Weights of a small GPT-style language model, trained from scratch on English Wikipedia: 7599 steps.
MLP neurons of a small language model. Each row is named by its layer, matrix (up: input weights) and neuron, and shows model dimensions 0-127. Each number is 128 + 24 x the weight over its row's rms, rounded and kept within 0 to 255. Numbers have three digits each.
After each neuron's rows, "fires on" lists the tokens most often at its 100 highest values on Wikipedia text that the model never trained on.

L3.up328:130097118171126146101149106126109094158133133123099133157155129125129157106137096109130123104091149124091134098128119090136163125146128144133172134139129127110113072124099153139097107138128138127159128132164159148130138129106082126150124077133131094069167114101153111109083093105128130136117169137102078107118150141109125149178106090124150156136164124116066097151115147124134102180073
fires on: "ed", " as", "g", "$", "if", "s"

L5.up34:149180082159103124112092113142146134121147121115131136153195149131147100115132108155114164156118137136111141129151160152077096150150123128121129146111136103118155126159126095141127100153117093118128165145153134100103120094122104093086111138141143123065133132142165108120145160127134136114163144081145099100124158138127135169139128149167134171159096121155164137135090120129101134123144
fires on: " s", " r"

L3.up519:060162152140119103148116116125077144101105114129126135152160142167113113083116136121115137141167158139117126107137168101158134109132123133156123072099136122126151103129122128154083134156133122124123144124129133110126124087090153113127136117132103118134135112142116137090131144184149167127083142150133170126125140145143178149145136120110140102108167168094099175173140129139115087116132
fires on: " was", "F", "ff", "n", "j", "en"

L5.up753:137156097120124147133102100125207147157143153157117128168114106119180128111131142127123071153131114074111128117108137147057151122146138128147105105108148118169123158117120143110106117093165138125098140151122111138102104181103137118130145126161110113124186155139133124150103156112118094121130102111095113138146165150102121108167087128149139101142147153123142082154107130124122097111132
fires on: "k", "ob", "ich", "ch", "id"

L5.up60:136148147121103108203133136159103162125130135121099118139106113148129107123093125122135119131138139108108091088102106129117103172106139150166105094087117122149130162156127127128135119170129107136116090131107153093094185097150110130143132117145148151124151126173156106138140133093110163126120121076128141127082151166099094180114134120099139134099114139114123165158122189110126122139156
fires on: "ed", "ist", "ow", "ain", "urn", "ach"

L5.up37:110117124100134114139123145097115124125130120121120133152144155092134139110138100177119164163101121156111109146129132112099104153176133104118147123130094149078139103157165109100145083168125127114099171118164131142108155136123144137160137133121109137092135130174145088110161152095113154155114107115114096126119144157177135178120153079148127140157116129120125137164137136108133164128126
fires on: " R", "e", " r", "R"

L5.up405:107146082130093105067133065120178139153119109130133123147143146071124090120113129107151137162156127087141104125140112119112178112110126107069097119150174107119130121141118165119118136143123144122104115134184148113102127097129094122151148097149138081136117112138161117158126121106110123127138101105111109102124167154118130118094144147141140149136125114134062138112163107153139096114109
fires on: " s", "en", " se", "art"

L5.up481:144161148135152137172115106166164110143132125125083147135161141081121122104098115149144123123115160142119120137160131160115131120102086092096126100175119141170156092114129133113144125107124131128121145126147129125138127098143110157129104145105114093110129153115121126119128097143081077144105134103127127170133101156117130131147082153152167174126137137113122158147116125076114123102084
fires on: "P", " on", "ee", "iew"

L3.up592:124142076153115151110111126174137136141128117085164149166125132126094133109140140142132117107108076183104116100110171114116130102117080099125144136168117151121162139101131103154127109116155159151150136132143119114153137176136137106156129146123142136141166119096113144138137115179174150128108149056152114144112111117141179096128122129091107143134144136160139184123165125110164157098118
fires on: "t", "ra", "it", "ran", "io"

L5.up330:119107110170079111102092086118170136121139111139166135148109130120103148143123162140126097122115129176122124146124147141104159161167097122105158119104151130134118120175119115138106134064139161120077137106140156110149117118135093097159138153136113142094136126149143162114124115104170084127168113130108127124140150170112149124140122146118138167145102117155058183113108129125166131126130
fires on: "-", " part", ".", "ens", " s", "/"

L5.up649:158109130177124149108124149124174137155118105147116112148099139156083106113151052139099110120119120135122143108146126095092124147144119123091106140147113118097123065150096134160126169126073145112118119108107078145122107158084101121149128078131125130128159083102122163139133117158107134111119131104128145154156139122175130151137124111163102136104105108133115106124153148109151164155084
fires on: " the", " their", "ual", "o", "ious", "s"

L3.up476:139088131093151138170063145191120125109096143096150086144153150116127105165092155140113145130093169078150080123106132165116101132145132125153125139116116144119150097130125113121137095145125126132137148124138101127116109193094128168128090115138129146122136125157146121151120111153118128128135065129120130094135165157105102122128107173117151149118122149156120110144156104122150102124113
fires on: "i", "wo", "b", "h", "y", "out"

L3.up208:125154128108191115153120133143111097124149127138111157087061113134128117116109162151142097146103130139122159155132144138143164155113125158138131091156080110102126149073124086141142127144057130145126144135148123113109144144069152126164146107120105125142138159121162165160139115139111186120120112135118122098117113103140141147126152088119120096088127153132124150124101193138126154124128
fires on: " of", "==", "ll"

L5.up97:157156118139148110152104123161151140175128124135117137134123155160118081169125139141100132075112127151133107134098144117145129073143124160103115110164102091122174151097113163066138141151129161089111144152121126142112123131083094147134151157064137182129130120121151120151163115153130111156122102171107152120136123144109097125127115138099122174092138128139115107114133105148151103137157
fires on: "ed", "iet", "anc", "b", "ter", "ain"

L5.up289:111140108154114115109128153132133115147127122127124113166172107130132130131060130088144128153134137118100076125161149100167130138095106155106108099129134146099166128159114165134093118117159109065158089099151088131169111108105141150126161164140138151093118130098156133107120141147133097120134137174121107082152109122151123105137147172157107120108120192125116164122161139064109164102168
fires on: "ent", "oc", "t", "res", " cons", "ov"

L5.up142:129109151151115135124147109167134116160154155121137168132128148140102115139126127147112135094181142193149137128129119139142156167105134143115142120105156142152194136118079153125141118150070125113182126137126112151122177098115152110144115138118114105140138103162111145126202143122112135099131103135093126159139134120117160088132171138161092140114118132113140124156122094101130135123164
fires on: " ar", " Ar", "ru", "ar", "gr", "ther"

L3.up705:119103105086154124090146148142109113115089128134118105117147157134133141078116073146070107195121135095143136146082117098121118116166113158167095131072121091132098109127117113151122129158155101113146178154123112099220117143134123129127141163144164143141131121164082132145102143130160132159138090161142157135139174157149147120134131146119146136131152116142192135137077119130121102125149
fires on: "\n"

L3.up36:125126095099113113107160158124147148127091125121138175155157126121125128148119138156112131147173137127123123095105171131123119122140150144141113129069162167164091113146125089109110120159148139102135172156122114088115104168113090148142120083126111143083137105097138168116086151117135123124106142155178126128173136155080106132098152102112091137160159105157100147117099148114130119127123
fires on: "ual", " f", "ac", " February"

L5.up444:120166104114127120118125096131087188099142131100127124099104081101121117115118146123099137139146131170114121093139118118094153102110120132126148104142120143113098119124174133170123166121114107114136137170108134111096146128118132160088126170124133155139128117137138147113120110121107108097081111167143160139084125102183110150152136165107112154117125117102076132101113146142121133154109
fires on: "ed", "ased", "own", "hed"

L5.up659:096132094091152106176094100119110149097133144121107177119106088132148151123142132156129130129108143094128144123109135122126111152130115120100140070115138088148127100118118152116118152143163144122143133085105095121124120113138109114123175121144104129141145150132131127102103150119138141089135129170097150090137166095113138108160058123127128141135123144146158136098098109114110087132130
fires on: "ed", "ic", " man", "g", "N", "an"

L5.up51:148124105158137177151119105164164119156123111109097078133161091120153131145159116126150103094152155126115157123159157148153103135100169136123119137119152126122131127109084095099125106130148139178086115127139104146141144111100125136089123173171132164137115088118144140080108106117093088102136155103115104124076156156120123137151126116122147159147122125158118185148095142132111106109121
fires on: "end", "am", "im", "ward", "n"

L5.up535:101069161136144133140141130164114142120138118152137088135130115139144115137078099093104129148127087158151120107122099190140121115123124167134147141153108160124158130149140155124104140150140133104121132140094121140107147136128143127125156169116121143136141129167136151092135114089091129123076085109145164164072165102124121148165130142095153099072125092132107087111147148145170120152124
fires on: "iv", "ir", "us", "ut", "op", "v"

L3.up261:103138144080153142165085113132107156165115131103182125137129132161133114143139123117120087117105138136142108106121112163109136133108154095110121075131142126155171153101127139115144118108073102130146139068163113107102126157131130157119080145139133104105121136131115121094090155167109116079102109141121133140135140128169128147115138124073118121129120164111119112120170136162099116159121
fires on: "hy", "ing", "O", "y", "ary", " sy"

L5.up89:102088122113162137148118143122124139134102113126141121111153096118152138127086126116101143152104121146134140090171103109129109156104103108089140108139123138083108123096075127108154093108126093128139137143170148155116126165132143159140184107188137156079125102130119142125119100135132148152155127132082159145143174133110101101122135150134111117114139129148151094165187135148134166109121
fires on: "h", "sh", "or", "our"

L5.up556:098166124115076129147104146143145092095137144129155150126105100133138139073124106139097117148114127111125106099134161111125136142129137164099116139149138077172131130117080156154118151089078118116135165119132147122088124120143149106143082156131072142125133128123109118145165143115091130157139130133110120136147089119144104142142156075093176104141146136111128152103084172137111144151143
fires on: "res", "e", "el", "ost", "ate"

L5.up623:138139134143149131113086131170147092125138131120119150137106150118103146082129087117152095128162093144115081155138165140181110125127123129123118160095140161143136104135092120146133134118117139138133150155136159147107110121096110092132094123141165111126120111214108135155111109107186168079154128159140087156132130146103156102126130096122141184152143124158129141154155139132151164139122
fires on: "or", "en", " Car", "ver", "y", "ou"

L3.up500:110122100125127156132176117101129137093094127143116126154133137125054108123137119132099104148121135111094150118124131137095151098106140116157115081119128156174130121062117082094092134107140151090176145136090129110140132138140110122094130172132135140198166104137139147087097144093125099134105105153144161162111149163115126118127123113115131125154173134148120126173164159137133142093159
fires on: ",", " January", " November", " April", " October"

L3.up666:125116140118147109139102134133129112159157147137117129128133168150117141112140139155153170092108148105091110137118143121135141122102154142139147143103148139119137174099126127104149146127138116141136092127171094094188102125145140111111090170173127122131174120157116166131113130183111101116076109165114102144121137127115116122144144126163135171126128137148103098168142151124148129103173
fires on: " A", "am", " He"

L5.up247:153136138124117150138134096141167126178124134145175123112160112124094155139083092151147124108129120126130084172137159166181107115112123165121123146132115133110133121106140155136117123124137155125145130110181133140097148084090106170149104133151099117134170088108094114122116132133135130097090124117114093136125118145138119158165078119136109106079135142118099186117089129115126104126140
fires on: " res", " cons", "ons", "res", "es"

L3.up390:109127101125136079127111126142166130149139131125093150149145131146158154102161147116117097085167074125131114132121123121115142160106084089111132107111110161151120114099124137124069114113123144114133147131055090108080154111135136064093122087105170163113102132132128131112167145151116157120152103088130098138094105113160155146104128180091144137151138118162124136106141093093119089095128
fires on: "n", "un", "ates", "ant", "ate"

L5.up239:135096154099125130120131099136108096145146097155121100109125113132151135080132123115096136087126117138098193096120129096131137096139131153125122073144093143111125130120169135164152116112125119160144155109119149127074117128104074115098137160107119142132157096113123080158112147133159131150064135144093109108142147122125172133141101125164127157063115095152111165154128129149108144130163
fires on: "s", "f", "p", "a", "ed"

L5.up721:128173147137075122126111120142140112134160122136185085180149132096144100147141129088129146143111092126077113138147131138151138179072134122122124136107147164106117135105112125131133129115074120117138139154128100124195099139124162135154135158121105144102146154121174136140111090132122154072133136129115126102095120125138165149147106121149097122135118126145194111106112127143108156113171
fires on: "l", " South", "ol", "ish"

L3.up203:126118110145123152143139116145147101136118168134128084160108174069138112150117102174090117111048108093073139141114149117128166113116146105123109124136120163131139080103128137113144088121144142126162152136084118136095140116142127117134150130134155121177145104123161167149137128124135111099124110146132141163128127090154116129140127137181155116127182106144107118147095153105103102124111
fires on: "ch", "ock", "ce", "k"

L3.up624:143130099116143129144141105134128138169142151134128148132167129054156115107162150124122088145059130120106097141147133103128141106151045109157113118130139137178127151153122149145110114127176179099135131162153128152149107148114093103138129094143112074117165130118137148098136105109138170184145120120088136195159147132108156139130189092159140116154153116133128141102131124122146157150107
fires on: "iss", "il", "c", "t", "en", "v"

L3.up90:194113115169128113146160111104111128122107136174136130173144152119119116128078115138142126144134162132154139176152075154119140123144090129091153086150172135157128123096085131133105173123158117132166129133088147106114142156143147124119137126147137149076157145140107068109103121136146143110118165098133160105107108136150133119121151169136136113110148096114095124106159137124156144130124
fires on: "op", "gh", "art", "overn", "ut", "ro"

L5.up676:157083141113129144086116090145158109165117098136110159177175138138132137118186101106142140078129131102097129161106168131144120153086095129152117109181128156116135120106146126147173168165135100184121151128139181105153137109127160142132110154128121123160089131092135159099127143145116173103129116140090140113146125137137106107134162115096116175136123145143140122143136119121098134146132
fires on: "on", "and", "ife", "usic", "t"

L5.up136:137127107137153135193124132161139139104144131128108113174120144156133125133147095095142109100123133109130146135125133123128099110073130105151129115121122157113150156164104105143170100173091117135162106089085130134159128139110151119175142111157126124123148113138148123179144160164136122122105134139140122135130107117174128122187134161120123108143149089132083132092110091088139119161168
fires on: "p", "r", "t", " P", "hn"

L5.up257:086123102126100103124159106146130112115080125132104169138122099141152138137126128158099182131137154125082119096150126112163128141131151130123083142145144118158100121128138114169114133103135168129158140089093096103103165181120122157134108114095104104080131133133127129110116153132117134121090178070116073131127168128136124122106151136133097157118122124135099151136099103117092141159162
fires on: "a", "ation", "es", "th", "e"

L5.up264:144151153085099141152115121152184116138115136111173127123134134113115147164091117098112143154116145088122119147112143141111168162127107172146134117134135138142172133137116138144118119152123127139122114122134129125163152157155162129119072084152102130144109095139132124082127136159143173161103122198154099121139116099135093141144156113127146160131137135097121126129130118066143105105122
fires on: "e", "at", "o", "it", " de", "ate"

L5.up78:140130122139049141111127179084121094157153156081144134091104125131129125176106126144197100145128108134102118143119098148134147099093157120124122113146128101090155107109121099143100117161139137125184101115131136101092145111093144143107151110155114122128151130061145081126169130124127123112122131142158091118099150152106115146107185161165136141146125112092130139123107137100131141115178
fires on: "ies", "ion", "eries", "any", "iver", " form"

L5.up463:152124132155061127116130136168128195133134148176124125129115131120149088167130124132117152159142097102058156145153081115121132137103114123086156088105150147121102113155096106159127123148109117129094138115159111121166095159124156141135163125149150128127168147103142099140156076133118109131130119128136160158157125163132121141110117136143141188107137170158106173098098098121137100142160
fires on: " s", " b", " h", " H", " th"

L3.up747:120116116137118134123157137092136140127079114109080101082175165154159104139092074107122104108153180151127146137171142122123176141127091166198092139149116125109135107104109169108096109110155125137117143098135129114099120068098160170103153089093136129101115149109117152131113138150148126120099141088149095141110154107141111111138132115124129143120111115155108155102118128152120089127116
fires on: "oun", "ild", "id", "ed", "ro", "n"

L3.up634:114134149122147139110129092162136134124131155122138160148126171117162136091142102115152142129127126137099115114126155142090173132127139180090112112105163162147080121099185130103136129146124131118140166102199147131130202128127129106152111125136077150192099094145119123110143124132137153110104086113129153120124143107161155112126128123118165164155132148150061141145150131135146121119150
fires on: "os", "d", "pt", "us", "iss", "ind"

L5.up68:128114109041128110083128128126147131148129123115105122152124152108165174110112093103107141128129137120127143126160163101087147177121095116126150078090141155116146133124130121130137108145096115109172118142078138137136123100130127144154139172114109144150140115119134159076087136143125149118125143145131109114084119124120167124152132105081123132091168166138087135122117144150110096129158
fires on: " New", "p", "t", "and", "at"

L5.up401:099083151154141127144120141102096132121161086118148099170144130127141145150128153123173158116140152107139124091153125159126151129149106155129115204161096110081110088132130092113099123124077109127131127124176145158132147125113094119126094122138088117081146111136133127107182103109107119148101136105112118129130141122144129100164143113127124141116114077165155176198108160157154117118151
fires on: "tern", "000", "n", "0", "or", "ral"

L3.up591:102114091135126137109135078113133119155162116154134123126143146091115110129119100119132173111047116172098109108141122130162095187165135122138154124100154126130119128095118125126142150113117150108155160133166110113171140108162142127134134133097100154144144127121156142148136117134057152068171110114114138098095118098149122087133138141096108142143156117146123143145142115125160127096105
fires on: "l", "om", "d", "et", "m", " bec"

L5.up379:131104111159117137118086172136123124095142136093173123091163087145124137126088157107123145115107135101130142143126131134121085094180137101115116111106181122145136137131114157107123093123122123138130096122091117140097139162179148116136097102129077117125102146164125108120168157126139122116098160153113121092119172134137121109105147143136139119095104159160192141119149136094130146129138
fires on: " le", " ch", " Ch", " Le"

L5.up107:137106103140101133133177132153135129143160125119101172125177142087167098138150131123162114107179128096129133075081162076115101100128158115116137087110127163153140184160129142163137132142103116131158138103120098099123152143085145145147113122175037104081111131123130088106160132129112139082162129137095160112120168162119139120101128107121118104137115091113140137158138103108122105124144
fires on: "if", "f", "r"

L3.up337:142139108151132115138073177129102139104132069116110100127113127131109132141128124130108136145127134128130144144113123134133126070118092163040117116134107120143136147106140106125121137104163169134117111153089115097101134192130088145149154083081138130137109118114114110121116112177136078108122137108203139182080121115114126157112107127141119118131122133112132144096114142113141111127154
fires on: ":", "ran"

L3.up641:143137121140137137187097139122137141102142102154123123128122129125120142132123167085146097115095140126135123178150128145119152120145157160126154111118114113107111089150150090105089099156102096138113112130168122143115150142154139135153165151126120142143138170103119126146175148159128114118119118168127180141157106138105184104139107135158118137110141143128133112166082130131142122102163
fires on: "al", ":", "ail", "ad"

L5.up145:151129160111143166121134097128140124153152141119119145132184152105161116145104100107101054118133097096154126084158129129179137134107123173073122184109130106120134124106133139120074115147150096150133105130165132146078141109140126084173134144150131115156166154132135146132093100104125163121134146170123088116125137140138132114134083142114132136129166134090153164116125136101128164165137
fires on: " m", " t", " n", " se", " comm"

L5.up501:110153125179103129134127138129145109130142184149127116149143069134149132107155070165092138155121131137124130100130149094134125101129164148088132127133121110127137147169140124125123114068124116126115140134123095127118131103119106125109126136122051149138108136128125138113127131099176152098160128139109124136113085147161119100127130105131123092121160176139115127141092159126096142146182
fires on: " rec", " acc", "cc", "i"

L5.up496:174132162117148118164105137154159119126152120122125108091065107148111118114190141098104193138122121130093118104166127151123149109102124087117128072134124151106133137150094132157121085134091091144139123112120105111142115097123125093129138114131158090116158108137094108168131149132102098128128141111126127157107112190165131144079141116141096112137128111129161112108127153108113114147147
fires on: "or", "al", "ur", "ol", "is", "ud"

L5.up347:118087154108109152173136092128136115133135109191126143074139158113109125161113119139143130121126150093144141118105100111096144126098126123121138131164127101125172102181154127179119082122142138119159095161139091148157137150158128154127097138159128123112118135152121117134121133094089128152071179111146135128133134098170094114107099202160128138148132092141138192103116156115119143103162
fires on: "p", " L", " P", " l", "ec", " comp"

L3.up746:138106083086125152133112138124122142125087120154151131132116117104180113129103122166196157071199117091126151161099071140162115120114166136157093102103131139127151165119089102108171154123084113148125117188144144156163153160156146124137101142130127125119114168122133116100106103135154104129151151145153134129116113100131154091140134094131120104142137102103140170105122108112110123114109
fires on: "y", " to", "e", "is", " En", ":"

L5.up731:133148136191092125173133145154123107151136134126132116144131162121145139085163118141073115131118109120095116072147148117132123097149119144096160083144147156077113102173138132106126134119130111161122110116100138120082182137132138097103107107128105155130117143095139131178154153122104124154111122129110136149164121113143108141118121093109118077144105130079132134109115085130101095120155
fires on: " –", " H", " h", "ric", "ional"

L3.up37:134112107135124081145099119117118085113154103120114113130106126145119107074144141103142149113117142138110121144129077116171122134088105140111092130137119131135090139148110121173140117121113145156101145134175123111137112150150130086132168153173097135122135141136168122143171116084169106119098186105129150131142120143105155165133132146163124163113159179171116153082130129113096079142136
fires on: "orn", " gr", "is", " dis", "c"

L5.up85:144096105151073170166120116117125112105141100099134125135140151110155153097155134133150140159159164116131130135130101146137083069156083190101138089150150155167132158125114159121135135126148121108151168145134097080130124174070100114143137081114108105132121131149125095142128138118130151145123181113115088133129092106131111160083091172123112099128138136113107102167137160116163109090106
fires on: " F", "f", "pl", "F"

L5.up36:101107109160170149135129105142138149124173099093132124139142110098146116102124119103178164157129142111148135133162156128157130101196100106124133156121137137121111138134080093152171118128112149114131156127156101137113086137127165114110153141136105124118127096123120096169146118138118117093119137110069157114100135125120121170149118111117151130122157069150126124170137148132147100118127
fires on: "f", "ard", "en", "p", "ing"

L5.up343:133120107141132097105144141162122110126170110135111117111132176159137099084131115159131109106099100091106139109129182127127103148187132160155090126121096101103089128112110125120126117128122121166143065114146115103117158159113145123124143123137140147159116146092132081142132136143150116107100142163136125189120147157110159106128139088139173109135107106155140154123135141134115089124116
fires on: ":", "ing", "ot", " of", "al"

L5.up662:152110158101126110116097119112122084119112110114124129126127152106129134147139187147113095150149139143146167133149133149089173147113124156066146174114142094101104146164105125128148111138116101141152120118119154112100128137133141094133092109115086127099159134145158149088147103123148107139144165119107118074091163154149128179125130102173151158116139113145104111134136136135127151124162
fires on: " bu", " Ch", ":", "th"

L5.up5:132113129124117122143117102130103129127122144149139104133121107126139110131137126128143107142128068134126121065126085129075111113116131155112128140097124147104176105163130183130123165140129103153157124126116120099114122136114084142135130115158098123159146180131158133116137090161133156130107117132114130151107095112163101115135107157111048072133160094123128135135117170080131133132132
fires on: "ed", "ated", "en", "ten"

L3.up64:113156170126126142160090144166125125157123136106115131095129142152137097124153128129118139167106133096113107104146140135125162176113161139152144139099102122095151180155123129174121126154128090124127140146111114140116122119129161127137132175178131114075144095118146103144121176121128105129111089123106138147132176081132115092167144140132141116103160133133190133093100102137202135114181
fires on: "t", "as", "er", "e", "ence", "ard"

L3.up362:112141103111124168129119135118149073111159114151122162165144124137103152116138117134153123124130094141122138139116110116162143129131126143146096158108125101155156167120082083135162119128128122155139150122175126115110142122126111124108135160080145104139137100146154139126115125120153112109110138142139095159123130137103127143097166125153115142086091124134146135120140124094175129128188
fires on: "re", "al", "ap", "ative", "ition"

L5.up372:137131126139155097119102154118137149091164109099129115129116043125125112079137139129166175105111130096147135147142153130150107139175115101163106100111183095134149134114105132125112145131157113099175132123169105112158111100077146096125122164102115150140130121142138089111130119115117126134106130100100129111127132133121144138142140128166114142125160140126149144102107088091120135140162
fires on: " dis", " res", "up", "is", " sup", "es"

L3.up204:145121120114135130113088144136171128155129147097132126139162119136140115151162137120090117148153157137115174135156100110140089129107148144120113125098141125087146124175121154176113131137139135144109113139109117154128090101111104137102125141110111137141168146101119144116123104142106134153166127131107097120127083122112145125113160137142094141136094092111136164124149130109123139135137
fires on: "uch", "rough", "se", "ters", " to", "ts"

L5.up71:149143068107134119151093121117108101148154153150143176094152120133144160106128140149126153178109159141170119093100145131161181134148151145123146141099134141154129092076120118114104146108126152121102147100132139100124089120117144145125155136112101113099126115140115134114085102100143153168108122075132140128153156144118118140133159157148157113100128125130157111129129121118112043144152
fires on: "av", "eat", "$", "v", ".", "ann"

L5.up485:121123117157090136136134112142108119166117121132129144111139153123121141124105124104147110103113082123114124142146140113111123160164127119105129169098156134150103096141112109103083152095130146166128119169152089166135110131095107077113072129116129141152132153134121147092138127141148130114133087143056128164147135162180149113189137138122193143130140121127172171133112138148154121126108
fires on: "ed", "v", "ue", " ", "ess", " n"

L5.up526:141143089097137128143076105089136118173147181122124117149115089155127090126086137150129116113112115104166121147077095114164149115137113122114084101157133169077136136124137107154130130128127115127105128114131139123120149093099129138140186145140132103148140163115098144091161102110165177119131120136096140135126112132157090126144112118117176189103135137111105157165148147112127136154061
fires on: "ed", "v", "u", "ward", "i"

L3.up600:100129136116101162117172077130157094112136097115119127098155146152135092145120096128176111109108093115109174089152128100099157179122132132125156135111152142115094128155127140145116141090106108122077122117116120125131123108107114124135102206159122091129138111116158131152121134122118119112124114135117116181173136113161146070121136155118165089128120110103130193102143163108125098132093
fires on: ":", "ation", "al", "ce", "iew"

L5.up746:166117135148076100097082077127169125138136111118130106162113105084110085145142172119090127101118135136110141100120122174121127089131162144089107100119144139119118092115144115113151115135153087142171145095102146147128112140137101084113131172127134157123160141114122124125130151158143127128164156113116151136159147132158148131116119157155103095092161117108140154119165118133165136128101
fires on: "ess", "s", "k", " by", "ol"

L5.up223:152134125115116108120140102155165108128130133145119161119173117101074161136122141130095096166138170139146150121138115174084154093127139113110081090084110114092135144133096127124073136162077114154141138107092144099107118164115121120129122087155182146100122109114135102086144121130114122127097156136144105119125110138128128161104129124110128126142130097104090088104121147118136100128115
fires on: "g", "al", "un", "ed", " reg", "ep"

L5.up747:131161106148133150121150143167126138185104083106155116111134108162115114107169115115150119156142147133151165156148110125080109118158158178104158128137114132090105126134081150113123102144111123091144177126148114184088150144120124130167126156125119079111105137104125130120127156126149108096132093145109128112151140137146151153078158114143129154159119145101125178128164138142109104169156
fires on: " j", " r", " as", " and", "s"

L5.up672:123126153159103150124102099108128151098140115114096146114164153122170130116149140116112128135131114144129087105099145132147162122181137082147132129107078177130139146085144132076147123162136151130132172114152122087128167108142076112105097099098150109130131096111176104107117168145097100142130097168122146152076141135104153137140127124114144147141117149107096161136165131138133140133148
fires on: "te", " c", "re", "ur", "ric"

L5.up65:145136084147141137103096116149144107187142084096084157133130135133132129146147140136096132135123130115129136160111137119092116133094113153098094104143149117136132159128150168098137142141109145114106118135106112122110125140137103099141134138136182098102125127153158157132068147085107105095122089130132119145139161089100131103108182138114153111096118133166169125122149141112169119122098
fires on: "le", "t", "se", "ier", "e"

L3.up323:128131122149071147107105121127139120113138145120152133149130124135122151130110136124123101118126128085140135116093118127144155156130143098146191125075135183100138125159123157131148115131118096133124125124097137137174142119104136107132143136121137125085145150123129103144114143127174150147107123122086130158148087106159186115102122177165121144123116113157112167148082116045135133134149
fires on: "ed", "ied", "ished", "e", "ance"

L5.up706:201132124143129152135086135112141101107103071100154136129106135102149129119109114141123141124137121090104072117140073161118102177097119132173120125129127150095145122118114155124116100137125149172107114090145150112098103156141099149109149102164123121149115135124086157150152128118157130122163154138137148159137130142139113139122133211154088154136119061180125125160135129120080154113139
fires on: "th", "is", "i", "che", "out", "ad"

L5.up100:127087114139093130106121129091133149148142113077103158111134132067097141160157100176108105107107136118133140145139140144112123158126108177107110102086148083153146124122126081149103142105132134125134119101116092155101166125104160096076137106129131158130119075130166088119098166134178100124102123152147102146090143135138120116079146125120181118165127121123146146133094112123146133132134
fires on: "ing", ")", "e", ":", "mer", " ="

L5.up366:139150155098101135117092110162084132128112131089126089143141136097145121121116150149116133152111124145093112148130114154115111172140125141126114122084160111078142129129119156111132208192134162095142127155147116129112131146142113088169171120118090125078125111145143081139133149097155098083129109126168140147089107137109166159138128172141147097155134124133117126137136165112105100105125
fires on: "ed", "ing", "ut", "ased", "od", "ent"

L3.up31:163124196114130141112128142133107147145112109138141153116126148157111081123101117134111131168116108089101128146147136179128108143162126106151119150118107165158203111150096094114118122113127123118140109120167083121119082123125152108127160143103152120115132163145148101048104128140099131146147126141157145119152094128168148113109121133167152115113089141128149150162106117163107132143149
fires on: "op", "ar", "ver", "e", "ov", "v"